config.yaml
n_head: 2
positions: "learned"
attn_scale: 0.102
init_std_up: 0.0229
lr_head: 0.00551
MLP neurons of a small language model. Each row is named by its layer, matrix (up: input weights; down: output weights) and neuron, and shows model dimensions 16-79. Each number is 200 + 40 x the weight over its row's rms, rounded and kept within 0 to 999.
After each neuron's rows, "fires after" lists the tokens most often just before its 100 highest values on Wikipedia text that the model never trained on; "fires in" lists the words (lower case) most often at its 100 highest values on Wikipedia text that the model never trained on. A number after a token or word is its count.

L7.up551,193,178,212,224,199,185,187,223,202,285,274,219,264,139,283,221,212,152,172,190,202,240,172,177,188,257,200,208,157,214,240,224,214,174,255,191,218,143,144,227,250,161,226,208,169,169,224,235,222,238,152,108,183,293,154,219,122,198,163,282,229,204,174,187
L7.down551,204,206,214,177,222,266,127,173,197,181,125,235,215,210,134,174,190,163,260,196,164,240,187,200,210,202,212,241,205,209,242,199,205,144,212,218,214,256,182,208,178,254,156,199,266,177,215,186,243,191,325,181,238,151,186,190,216,196,237,188,187,175,204,224
fires after: " is" 34, " was" 25, "," 8, " a" 7, ")," 4, " became" 4
fires in: "the" 35, "a" 29

L7.up1025,239,249,195,150,100,124,174,188,204,161,186,203,207,192,137,213,213,108,183,249,231,185,255,161,144,202,223,217,201,151,122,281,131,143,247,211,146,208,179,223,144,248,178,142,207,225,198,196,243,206,187,213,212,310,177,204,187,179,230,225,206,193,185,261
L7.down1025,76,249,210,172,173,185,178,231,249,171,233,291,171,137,250,203,239,248,129,198,230,278,205,233,191,208,173,244,178,177,232,199,115,185,166,176,199,215,190,202,196,229,186,239,141,197,130,259,183,114,280,162,252,205,157,218,230,156,229,230,230,199,209,200
fires after: " of" 33, " in" 30, " between" 11, " to" 8, " from" 7, " that" 4
fires in: "the" 95

L4.up397,298,186,257,146,198,245,198,255,207,173,248,143,237,177,223,244,227,112,203,227,178,220,221,108,188,214,199,209,163,201,205,210,219,277,253,196,210,225,209,175,215,234,188,229,230,197,189,158,185,181,209,251,232,256,203,171,219,192,130,294,277,158,143,282
L4.down397,156,231,251,166,189,231,196,277,225,165,226,250,187,195,167,295,236,166,163,218,208,182,193,244,249,140,198,232,235,207,215,175,242,157,141,187,226,239,186,177,177,276,207,179,230,214,118,173,210,120,230,176,202,233,250,215,265,165,240,180,99,191,191,168
fires after: "." 20, ":" 14, " of" 11, " in" 8, " &" 6, " at" 6
fires in: "the" 94

L7.up931,202,167,218,218,164,242,139,174,179,207,219,183,190,176,194,205,207,162,164,253,206,143,247,225,192,238,168,217,229,226,176,293,170,211,252,186,208,151,160,182,161,186,168,327,212,131,218,225,262,149,189,192,145,215,174,159,174,142,196,200,172,179,194,193
L7.down931,218,257,168,247,184,203,155,211,231,210,134,107,146,201,244,166,245,198,193,234,224,180,194,221,141,195,149,229,229,188,303,114,214,229,164,178,243,223,168,217,198,265,181,157,228,243,183,188,233,182,204,222,262,248,241,218,166,264,177,181,203,143,216,226
fires after: "," 68
fires in: "the" 58

L5.up1006,233,193,281,163,159,176,180,235,173,201,168,204,215,231,214,112,204,169,240,210,136,173,224,204,192,213,226,222,199,247,217,188,110,311,175,222,174,137,169,204,161,203,152,240,133,170,216,191,225,178,172,253,212,206,186,182,207,186,225,290,252,236,238,177
L5.down1006,207,208,175,217,186,220,151,225,225,176,216,199,202,248,207,181,201,203,322,198,205,271,219,99,205,213,222,220,199,257,188,227,257,189,200,171,186,269,216,195,201,129,206,176,282,177,212,237,186,178,212,212,218,258,248,198,288,261,243,198,289,184,200,129
fires after: " (" 20, ")," 17, "\n" 9, " an" 9, "b" 6
fires in: "born" 20, "american" 19, "japanese" 12, "serbian" 6, "british" 4

L7.up497,283,207,212,183,134,124,249,222,169,174,211,260,205,155,201,161,216,117,174,208,179,196,127,127,145,212,229,241,216,151,160,210,165,241,203,243,157,296,176,172,238,206,206,274,243,216,203,259,211,205,172,181,254,226,186,221,153,218,237,254,171,113,177,250
L7.down497,210,152,227,179,275,249,229,184,185,184,256,279,147,209,216,246,195,252,189,174,192,190,153,194,219,155,178,208,184,199,262,165,123,191,134,185,153,197,229,222,265,208,252,244,159,241,150,185,170,149,256,201,236,152,253,207,262,140,215,210,178,255,294,162
fires after: " on" 42, " to" 18, " in" 16, " at" 10, " On" 4
fires in: "the" 100

L7.up900,236,289,163,193,191,175,188,307,155,198,195,191,201,216,226,173,233,208,296,218,162,228,232,159,191,174,168,230,214,205,209,220,180,218,205,212,210,174,169,183,216,125,165,148,223,218,203,198,195,185,226,168,217,215,241,209,188,208,255,217,214,164,130,189
L7.down900,154,177,218,189,282,251,137,140,247,287,208,189,228,173,246,193,183,147,211,234,226,110,218,242,280,178,163,227,189,230,210,164,176,178,143,208,191,224,222,182,162,141,197,205,199,202,264,231,234,229,116,215,190,214,189,218,172,175,223,253,214,211,200,250
fires after: "." 34, "\n" 21
fires in: "after" 38, "on" 10, "according" 8, "began" 6, "following" 5, "later" 5

L4.up1003,208,194,235,185,211,150,180,193,205,158,249,202,192,114,216,226,242,164,202,168,122,215,211,199,163,290,185,225,284,201,223,230,175,224,192,218,214,249,202,187,150,211,142,197,177,228,215,202,168,143,181,258,233,220,141,246,173,96,244,251,223,188,194,194
L4.down1003,177,276,188,202,187,112,176,159,195,174,202,281,200,169,187,249,180,210,205,175,177,243,166,179,184,268,194,215,205,183,235,162,240,203,173,261,218,184,204,214,177,196,221,204,183,169,178,151,187,190,176,132,190,256,143,172,261,243,285,186,257,268,177,171
fires after: " the" 28, "E" 12, " E" 7, "-" 5, "nes" 5
fires in: "early" 37, "late" 16, "same" 13

L8.up70,265,191,210,188,172,207,195,147,211,223,226,128,227,137,194,185,244,203,184,160,182,219,228,173,205,198,228,182,202,214,186,278,184,225,252,226,198,171,149,204,214,227,206,232,193,195,232,178,193,248,114,180,136,194,176,211,180,124,241,303,265,155,208,241
L8.down70,175,230,183,242,221,243,168,276,180,242,228,243,231,221,265,121,201,136,225,214,228,286,126,237,218,263,228,241,186,202,216,190,251,196,150,260,168,208,216,196,169,168,164,275,231,202,214,216,137,211,186,135,134,197,173,172,218,196,208,184,158,200,207,200
fires after: " the" 40, "arly" 15, " C" 5, " E" 5, " e" 4, " c" 4
fires in: "life" 16, "early" 15, "late" 9, "cycle" 8, "name" 5, "age" 4

L10.up953,237,170,186,215,155,219,219,262,240,161,179,163,237,120,194,251,223,169,191,168,210,215,158,189,196,199,173,210,239,264,234,194,206,211,235,131,148,242,132,181,191,115,212,241,229,162,217,152,157,176,170,192,192,224,190,279,163,129,201,162,223,259,195,195
L10.down953,217,214,214,193,218,199,252,218,204,217,216,199,205,206,175,238,239,113,171,136,207,236,248,228,196,158,196,229,203,201,216,172,184,283,247,220,251,226,164,150,166,177,207,193,126,186,170,164,196,277,278,177,215,220,215,166,190,168,232,246,158,226,194,156
fires after: "." 61, "\n" 26
fires in: "in" 91

L8.up419,288,239,189,273,176,141,219,212,231,223,215,241,177,172,241,177,180,132,184,229,174,189,204,191,226,231,264,192,238,224,182,239,187,215,223,200,186,158,180,131,151,248,173,269,192,192,246,234,272,209,188,218,167,274,165,183,185,182,204,276,179,191,191,164
L8.down419,200,216,168,138,271,196,182,200,152,176,224,188,203,213,85,166,135,148,216,191,267,222,151,245,204,265,170,234,147,182,216,135,229,221,217,176,234,193,149,150,180,229,186,224,189,207,157,249,229,141,261,151,199,159,186,225,225,196,189,242,168,191,226,206
fires after: " was" 27, " is" 23, " d" 7, " n" 6, "," 6, " were" 6
fires in: "the" 30, "one" 12, "nanhaiense" 4, "ran" 4

L7.up256,298,189,198,198,178,189,213,129,131,253,204,198,239,181,238,164,202,176,236,166,157,247,184,162,188,165,170,229,226,224,174,199,165,261,222,205,226,241,226,192,239,159,165,244,176,233,209,202,219,183,171,264,222,300,226,176,169,164,198,281,224,246,175,189
L7.down256,160,201,163,221,267,189,191,213,191,224,226,219,204,200,151,196,171,251,204,181,208,256,185,233,267,277,205,247,172,257,237,247,220,189,179,201,155,231,171,202,210,225,227,233,197,206,217,124,189,141,300,168,226,186,183,209,213,170,139,175,161,253,207,171
fires after: " was" 24, " is" 16, " at" 16, " to" 8, " of" 7, " became" 5
fires in: "the" 81, "an" 8

L10.up1006,261,222,193,256,136,150,222,221,192,309,210,194,211,198,170,243,219,182,229,172,215,162,169,210,181,192,283,177,255,175,223,263,227,181,227,201,245,285,156,195,290,212,199,194,245,189,198,194,200,193,183,194,109,240,179,171,210,190,232,246,229,149,215,222
L10.down1006,164,251,264,198,200,178,222,173,161,185,218,160,150,201,198,215,183,216,181,174,171,223,199,173,240,217,202,202,192,201,170,238,129,198,212,224,226,129,275,279,231,229,236,179,199,167,133,200,150,151,287,220,279,211,231,280,153,160,178,186,182,230,291,160
fires after: " in" 38, " served" 16, " for" 9, " signed" 5, " won" 5, " elected" 4
fires in: "the" 56, "as" 21, "a" 13, "to" 5

L9.up978,168,223,234,178,164,252,192,246,182,212,173,173,166,142,169,99,215,282,218,213,231,181,251,149,194,233,200,225,214,232,166,194,193,176,166,143,229,157,199,237,289,189,210,165,216,127,192,216,267,200,266,271,223,220,251,161,220,193,259,222,257,199,180,235
L9.down978,212,188,232,171,239,231,267,271,176,239,214,225,147,204,152,181,142,210,183,208,209,205,193,201,209,225,249,199,170,172,170,135,162,285,227,191,224,248,306,190,217,262,185,246,204,262,0,187,169,131,183,197,196,227,257,216,201,163,146,235,183,156,183,193
fires after: " such" 24, "," 22, " known" 9
fires in: "as" 34, "including" 28, "include" 18, "called" 6, "like" 5, "included" 5

L10.up158,196,208,193,135,175,164,214,235,301,156,214,232,189,213,150,199,253,136,238,177,215,124,213,233,215,179,197,238,217,186,182,189,202,233,226,168,161,198,130,169,249,170,194,232,179,186,214,184,212,133,170,193,147,256,173,201,145,202,180,231,200,192,149,226
L10.down158,168,237,191,205,150,142,189,181,188,203,196,184,151,218,160,126,244,227,177,162,202,194,172,206,249,179,213,234,194,246,285,100,184,252,155,179,234,190,180,184,234,224,171,228,227,194,111,129,305,182,212,219,229,233,202,281,181,160,213,184,229,204,195,136
fires after: "," 32, "\n" 14, "." 13, " M" 6, "==" 5, "S" 4
fires in: "the" 46, "one" 7, "some" 6, "many" 5, "all" 5

L9.up616,172,245,172,195,143,147,247,317,266,152,181,186,190,186,148,210,226,202,184,144,115,217,278,174,182,213,176,296,161,211,191,179,168,198,251,165,202,288,190,251,186,205,204,130,191,181,217,154,140,156,177,227,176,189,158,240,181,217,270,215,227,233,203,285
L9.down616,314,183,169,153,196,239,192,219,223,221,239,183,196,214,209,216,239,173,177,203,216,205,241,206,208,216,190,237,231,224,224,163,155,250,237,214,243,190,205,253,208,197,180,230,157,224,194,217,158,230,198,138,233,199,238,279,166,231,220,277,139,137,182,182
fires after: "\n" 66, "." 28
fires in: "in" 84

L8.up716,196,186,207,271,151,184,238,196,236,216,178,135,198,190,226,233,195,242,300,139,259,200,165,195,176,142,213,262,206,234,218,232,148,199,200,147,217,226,181,135,284,208,217,224,224,150,218,184,228,199,216,155,173,249,210,209,188,149,192,279,293,201,214,191
L8.down716,205,235,216,162,134,187,197,222,227,170,159,273,219,113,165,183,200,186,219,203,182,171,191,201,174,229,172,233,199,232,171,151,154,179,130,218,261,245,215,238,144,233,211,165,256,217,223,154,181,272,223,164,182,227,191,139,217,232,262,176,214,147,158,222
fires after: " (" 23, " his" 17, " was" 12, " a" 7
fires in: "born" 36, "in" 7, "professional" 6, "career" 6, "place" 5, "to" 4

L8.up693,236,222,189,190,132,169,164,219,257,204,239,242,169,222,86,193,239,226,162,176,193,205,179,188,261,228,193,302,194,222,190,201,205,251,220,195,149,169,183,215,216,169,195,301,139,77,177,237,221,152,205,181,201,196,188,213,165,199,253,197,182,191,248,195
L8.down693,180,172,180,194,230,148,157,203,137,180,216,147,221,170,222,187,243,185,175,185,140,159,257,166,191,200,269,192,213,265,210,240,222,226,179,180,274,203,216,217,224,157,212,222,135,243,195,217,214,122,163,174,242,194,243,173,200,231,229,228,177,198,160,232
fires after: "," 42, "." 14, ";" 8, " but" 6, "\"," 5, " ." 4
fires in: "it" 33, "but" 19, "and" 14, "to" 4

L7.up70,231,191,180,175,200,202,111,163,221,203,223,147,246,203,142,146,192,142,229,178,211,210,198,128,223,213,224,235,172,286,188,218,187,213,282,222,199,172,160,250,160,174,237,236,219,136,221,198,232,134,235,208,226,207,213,254,178,221,218,190,228,165,128,205
L7.down70,215,196,175,183,192,238,178,218,170,196,161,191,229,158,228,219,191,251,211,236,188,139,198,229,196,166,252,107,187,241,280,136,203,167,119,265,161,217,175,244,167,97,188,219,198,201,111,222,200,204,182,208,190,313,234,204,201,164,251,214,112,264,208,247
fires after: "." 95
fires in: "he" 51, "it" 24, "she" 16

L8.up659,232,198,197,218,136,243,230,234,219,250,171,180,209,176,139,233,188,215,233,219,207,176,206,145,159,266,209,200,164,216,207,249,253,209,133,144,222,189,147,209,237,191,212,176,258,224,212,295,201,182,170,228,224,249,205,158,175,238,230,201,203,126,144,185
L8.down659,186,222,150,150,216,178,181,143,158,173,194,262,172,198,258,189,230,252,165,171,243,203,97,216,181,210,143,178,223,212,153,186,193,255,186,186,255,237,151,246,234,210,127,197,166,182,98,179,211,163,234,191,212,210,194,209,241,193,227,132,221,163,262,233
fires after: " of" 53, " in" 7, " around" 4, " into" 4
fires in: "the" 54, "a" 30

L9.up867,214,167,216,235,169,130,262,264,184,198,187,160,190,183,185,226,258,188,181,168,197,203,163,193,229,144,257,212,247,205,205,273,146,198,200,212,227,179,196,173,154,187,181,191,195,204,223,226,218,248,229,211,148,213,128,144,167,217,228,252,218,135,239,218
L9.down867,150,298,158,203,310,142,222,222,201,195,207,228,185,264,205,201,150,209,167,279,134,221,152,164,198,243,192,249,150,237,225,194,238,182,149,145,142,160,205,227,238,258,113,210,130,213,88,244,173,207,222,194,232,200,146,250,194,215,210,222,218,175,249,134
fires after: " the" 43, " The" 15, " his" 6, "'s" 6
fires in: "first" 32, "early" 12, "last" 10, "following" 9, "only" 7, "late" 4

L7.up476,186,209,305,191,191,239,212,219,139,263,222,160,191,177,192,154,223,223,164,253,195,170,196,240,166,225,213,242,242,173,198,275,149,170,194,153,195,162,191,183,219,186,190,214,180,175,218,291,243,184,218,174,162,268,144,178,195,185,181,311,284,149,157,222
L7.down476,170,187,154,217,179,187,165,268,214,145,152,178,190,219,214,211,166,155,158,222,291,226,168,167,232,163,224,158,158,155,200,129,134,188,210,157,199,180,256,246,203,217,160,176,132,195,198,236,241,172,213,160,153,160,164,138,223,198,251,110,141,235,183,167
fires after: " the" 24, " C" 18, " his" 7, " The" 7, "C" 6, "-" 5
fires in: "first" 30, "last" 9, "second" 6, "matthias" 4, "athlete" 4

L7.up1113,210,278,191,148,243,186,233,276,232,200,258,183,169,208,175,219,217,175,253,142,200,172,132,201,144,217,197,204,236,253,178,274,152,227,250,198,156,153,183,178,203,147,224,156,211,156,193,190,218,133,233,153,187,207,153,187,174,185,274,207,211,144,174,246
L7.down1113,228,169,217,161,179,215,277,174,289,284,264,240,210,131,177,205,218,210,150,173,190,156,173,208,208,210,202,215,188,157,209,207,231,194,167,221,208,234,219,182,174,126,177,150,168,174,211,242,216,198,210,223,153,194,181,255,171,166,198,236,248,134,178,198
fires after: "." 72, "," 9, "\n" 8
fires in: "after" 31, "on" 24, "at" 17, "for" 10, "by" 6

L12.up553,219,274,118,203,199,177,214,190,252,186,249,182,236,131,162,219,254,206,177,150,226,199,250,238,124,135,256,158,164,153,178,177,238,208,266,179,248,233,171,273,254,236,187,196,268,168,224,231,216,180,249,226,112,164,146,150,220,165,222,200,212,168,152,228
L12.down553,213,170,202,195,249,188,243,225,216,165,238,159,197,216,188,179,162,181,208,178,210,173,193,176,186,113,240,195,167,255,254,196,220,172,231,132,151,174,181,301,150,156,217,214,227,214,243,237,216,203,194,189,216,230,253,284,172,184,204,263,200,192,155,185
fires after: " on" 40, "On" 17, " On" 8, " born" 5, "\n" 5, "born" 4
fires in: "august" 13, "july" 12, "on" 12, "january" 7, "november" 6, "september" 6

L10.up554,266,235,212,138,154,222,191,203,202,239,228,195,221,150,221,183,248,191,216,209,165,141,183,186,176,210,230,171,191,201,252,236,217,269,202,198,174,245,131,160,304,147,174,264,312,190,201,283,203,188,189,199,223,198,251,158,190,255,235,171,156,187,211,264
L10.down554,252,175,196,173,242,213,250,148,228,221,254,185,148,206,220,244,189,265,217,186,171,136,206,201,261,143,189,275,135,175,222,224,275,229,141,260,156,247,233,217,127,224,153,249,192,251,260,222,159,195,170,159,163,188,262,201,200,236,255,173,143,216,206,251
fires after: " on" 50, " at" 29, " the" 6, " At" 5, " On" 4
fires in: "the" 82, "one" 4, "its" 4

L7.up250,174,192,215,238,166,146,153,287,203,198,195,273,196,181,168,164,212,128,228,67,163,190,170,183,206,173,230,235,235,263,254,135,176,226,261,220,177,247,182,223,203,219,219,233,213,110,199,178,210,214,187,263,172,210,150,246,115,195,218,239,179,180,166,196
L7.down250,157,318,225,237,218,228,206,231,218,201,253,150,156,203,252,188,209,204,216,211,210,190,240,201,234,196,220,257,192,206,198,176,209,229,164,196,236,208,220,192,179,226,209,217,239,262,167,212,150,187,184,157,191,280,230,218,206,196,267,198,131,202,110,175
fires after: "." 93, ")." 5
fires in: "in" 42, "the" 41, "this" 6, "his" 5

L9.up889,229,233,222,193,196,179,210,217,179,216,227,192,181,258,139,126,160,222,182,213,223,202,173,144,194,238,227,239,196,168,163,249,122,245,244,218,210,217,190,130,202,55,247,189,174,174,215,200,169,182,238,146,216,141,161,231,166,183,194,177,171,195,191,220
L9.down889,238,211,195,161,216,204,187,175,200,165,145,232,136,224,198,162,123,243,197,168,162,181,213,288,217,190,235,216,234,179,176,178,198,261,122,285,198,164,216,242,236,183,189,252,179,214,171,243,154,169,214,221,151,203,171,292,214,205,259,161,184,160,191,219
fires after: "." 87, "B" 5
fires in: "he" 90, "biography" 5

L5.up356,182,236,262,189,200,197,246,254,235,159,228,200,240,164,152,204,239,209,217,203,201,169,271,207,160,162,268,222,232,139,200,152,164,209,196,165,165,213,196,254,196,191,235,220,243,178,214,231,204,202,191,199,151,189,200,218,200,184,231,172,200,195,186,268
L5.down356,224,192,179,136,209,172,220,234,188,199,262,164,200,206,162,198,136,174,193,186,273,199,205,198,179,172,146,218,249,214,155,222,274,245,196,203,262,179,184,282,184,163,182,201,215,120,233,183,227,181,212,243,165,145,251,148,250,176,227,173,145,161,205,123
fires after: "-" 27, "\n" 23, "F" 6
fires in: "on" 26, "website" 12, "from" 8, "birth" 4

L8.up206,261,183,224,97,174,196,202,233,233,197,228,147,192,246,154,169,220,181,205,146,207,106,204,156,214,275,219,209,197,265,194,198,204,198,247,168,213,221,207,230,224,174,190,220,211,148,163,194,230,188,269,225,131,246,206,221,242,240,246,188,231,186,144,236
L8.down206,167,138,216,193,207,207,205,137,164,185,206,161,175,267,184,210,206,206,239,231,202,141,117,223,255,179,160,205,213,225,116,232,226,133,209,185,138,157,186,184,195,231,168,178,161,179,173,294,176,189,215,189,203,202,242,212,223,253,189,153,231,172,222,210
fires after: " which" 25, "." 17, " it" 8, " that" 6, " would" 6
fires in: "was" 29, "would" 20, "it" 16, "will" 9

L8.up644,193,165,197,174,116,114,217,244,191,190,246,166,214,162,217,196,203,151,188,195,136,160,270,151,214,186,183,215,273,219,216,247,164,213,310,206,176,219,173,197,197,206,198,240,237,142,211,229,245,167,175,192,222,183,152,187,187,227,170,223,195,174,185,202
L8.down644,241,234,205,215,241,204,258,163,168,220,217,179,183,176,194,211,252,294,228,111,198,206,215,243,205,205,135,216,243,234,219,110,222,246,126,192,116,182,166,165,161,180,224,152,210,237,239,153,267,160,204,194,289,157,253,254,236,213,215,223,197,237,187,163
fires after: "\n" 64, "." 9, "," 8
fires in: "the" 79, "there" 4

L7.up699,258,215,206,192,102,182,188,267,259,179,182,161,213,171,190,174,189,249,163,231,170,252,258,165,171,218,199,198,194,206,185,152,247,201,199,119,188,197,176,181,224,182,204,195,236,189,218,163,218,216,263,187,216,191,255,242,241,216,196,229,188,204,204,217
L7.down699,197,193,241,190,151,248,156,249,192,169,241,204,159,193,178,108,160,149,175,220,235,176,282,187,273,195,180,215,157,143,223,190,209,185,170,208,286,257,223,177,277,244,202,177,185,234,125,276,198,180,158,180,218,178,199,199,212,142,155,214,137,156,228,175
fires after: " such" 22, " due" 15, " known" 10, "," 8, " well" 6, "ferred" 4
fires in: "as" 38, "to" 34, "including" 13, "like" 8

L7.up891,219,206,196,115,158,158,197,219,179,226,209,205,218,160,265,88,201,198,211,205,141,189,223,226,248,179,253,189,299,163,182,185,151,203,208,147,191,168,191,227,166,196,234,233,155,206,176,222,268,208,183,284,184,270,185,283,237,172,254,282,259,131,225,217
L7.down891,238,231,281,196,244,206,213,255,219,196,224,206,139,232,134,264,249,172,211,211,168,206,204,175,220,208,169,262,161,213,223,190,217,209,216,181,208,252,260,221,195,239,153,303,238,173,112,202,184,141,258,228,228,161,216,239,282,154,163,239,167,200,166,242
fires after: " the" 17, ")," 10, " a" 7, " Major" 6, "ian" 6, " former" 5
fires in: "major" 13, "national" 13, "american" 12, "former" 10, "japanese" 6

L7.up835,313,179,231,156,174,152,162,206,197,164,238,180,198,134,177,151,183,179,233,235,212,190,192,147,137,254,218,199,166,117,163,211,185,263,171,183,203,334,212,177,201,189,209,200,233,175,196,220,217,234,236,211,188,244,198,286,195,149,221,286,207,215,200,286
L7.down835,220,170,262,156,183,189,177,152,225,109,183,282,168,154,278,235,169,217,150,239,150,252,181,254,152,198,224,191,218,153,244,161,222,195,198,156,141,198,243,183,217,199,233,173,140,210,248,171,127,180,220,224,128,178,213,174,135,176,185,163,205,297,186,224
fires after: " of" 23, " on" 16, " and" 11
fires in: "the" 88

L7.up937,221,231,176,150,174,138,195,230,234,181,235,233,243,142,165,224,186,126,182,133,159,172,142,194,223,168,244,170,250,170,135,135,205,203,201,157,208,200,147,228,199,225,257,215,165,172,212,220,172,195,211,191,168,196,207,258,234,169,208,164,202,207,163,210
L7.down937,244,75,223,159,257,252,119,214,154,192,186,238,188,217,282,211,244,184,214,218,225,206,258,173,160,189,136,182,232,253,174,164,178,191,148,207,162,113,151,240,258,196,145,218,161,193,150,208,198,184,231,202,159,181,184,271,200,174,273,256,172,198,211,175
fires after: "\n" 52, "." 35, "-" 8
fires in: "in" 88

L8.up39,162,226,161,175,175,197,117,234,214,205,161,194,183,149,179,138,209,198,289,191,230,177,182,164,240,272,246,321,174,265,161,194,192,212,196,188,167,166,215,166,166,185,177,170,207,144,198,204,261,180,239,111,207,219,213,192,156,189,201,226,230,206,122,191
L8.down39,185,196,287,186,212,212,120,209,218,219,192,241,252,239,205,206,215,266,197,114,179,154,245,239,165,179,223,156,173,202,105,208,168,218,161,164,136,240,211,220,188,202,200,260,219,195,62,166,168,140,225,208,158,223,176,170,250,141,188,225,128,189,202,189
fires after: "." 32, "," 10, " where" 8, " al" 6, " that" 4, " and" 4
fires in: "they" 49, "he" 15, "and" 10, "already" 4

L9.up1086,199,186,227,156,181,109,150,185,181,259,191,53,246,100,188,200,200,233,246,163,186,193,259,127,215,200,208,223,189,169,136,277,183,204,274,198,183,220,171,194,292,226,200,162,200,168,172,194,180,179,194,185,271,233,232,188,264,225,198,256,200,164,241,224
L9.down1086,212,233,204,269,183,239,183,156,232,247,189,249,157,204,196,175,255,272,208,204,214,274,148,226,249,156,196,194,160,281,212,225,165,185,247,157,233,230,188,191,175,257,176,251,238,194,188,212,247,127,155,161,207,258,206,206,244,185,157,169,174,264,232,90
fires after: "." 31, " the" 12, " The" 6, " of" 5, " Col" 5
fires in: "the" 30, "these" 16, "following" 10, "whose" 5, "colchester" 5, "theory" 4

L7.up266,272,188,197,166,190,197,233,218,222,209,188,152,189,151,164,179,220,171,210,184,220,154,272,189,120,240,215,187,204,202,223,244,210,238,218,200,264,214,165,186,162,218,184,230,212,257,189,198,170,207,171,225,184,225,275,189,148,228,257,260,168,154,240,241
L7.down266,188,182,283,194,288,216,236,245,225,210,218,229,155,196,159,219,226,201,206,195,204,202,191,178,180,203,162,199,188,189,216,184,192,224,164,144,197,241,263,267,268,332,234,264,254,191,32,148,131,106,236,192,171,251,209,225,251,145,149,130,179,237,223,137
fires after: " on" 36, " under" 18, " in" 12, " during" 8, " of" 4
fires in: "the" 100

L9.up1109,194,195,189,161,199,208,186,234,232,227,171,136,216,202,168,143,211,208,208,192,223,194,228,200,236,218,160,225,200,193,170,244,165,183,262,212,170,174,135,196,205,130,195,179,232,170,229,146,260,137,226,176,165,253,129,193,205,210,183,182,140,174,177,233
L9.down1109,262,184,236,197,190,225,181,221,191,213,176,218,189,239,246,250,157,219,185,176,215,230,160,176,203,166,284,139,215,188,289,124,248,231,131,165,177,206,183,250,163,229,226,224,278,213,46,226,153,209,206,187,157,244,242,223,211,194,164,209,213,182,194,200
fires after: "." 67, "," 12, " where" 6
fires in: "he" 65, "she" 19, "his" 6

L9.up573,167,241,224,184,149,210,189,176,242,176,205,166,195,217,221,189,272,146,287,150,220,229,205,162,230,183,183,215,215,235,167,155,238,222,229,177,209,261,188,207,182,120,164,215,215,177,193,204,227,151,201,205,261,157,226,215,178,172,248,192,206,214,201,268
L9.down573,248,192,230,246,247,246,100,167,205,205,163,183,170,225,236,165,154,211,120,215,212,187,189,215,182,209,210,198,206,189,153,83,164,191,175,236,239,174,217,131,138,128,258,131,189,129,51,226,180,257,205,263,232,163,236,277,237,204,158,265,229,251,122,139
fires after: "." 47, "\n" 13, "W" 13, " F" 5
fires in: "after" 40, "during" 12, "while" 9, "following" 6, "when" 6, "with" 5

L5.up327,191,257,224,130,165,172,142,236,175,245,223,210,231,201,175,104,208,135,211,192,151,208,210,145,259,221,258,193,171,211,163,136,115,219,201,214,144,256,172,250,161,126,152,241,193,112,215,192,204,182,233,282,261,193,201,203,226,195,253,241,302,193,251,201
L5.down327,170,140,204,178,186,215,181,191,169,207,204,202,203,160,220,162,230,149,257,190,211,280,218,169,178,238,218,211,160,124,232,165,163,147,149,189,170,282,227,221,203,262,153,217,163,206,183,185,199,208,217,193,180,211,156,279,268,153,246,188,265,194,227,173
fires after: " (" 45, ")," 15, "\n" 12, " an" 6
fires in: "born" 45, "american" 16, "japanese" 10, "chinese" 4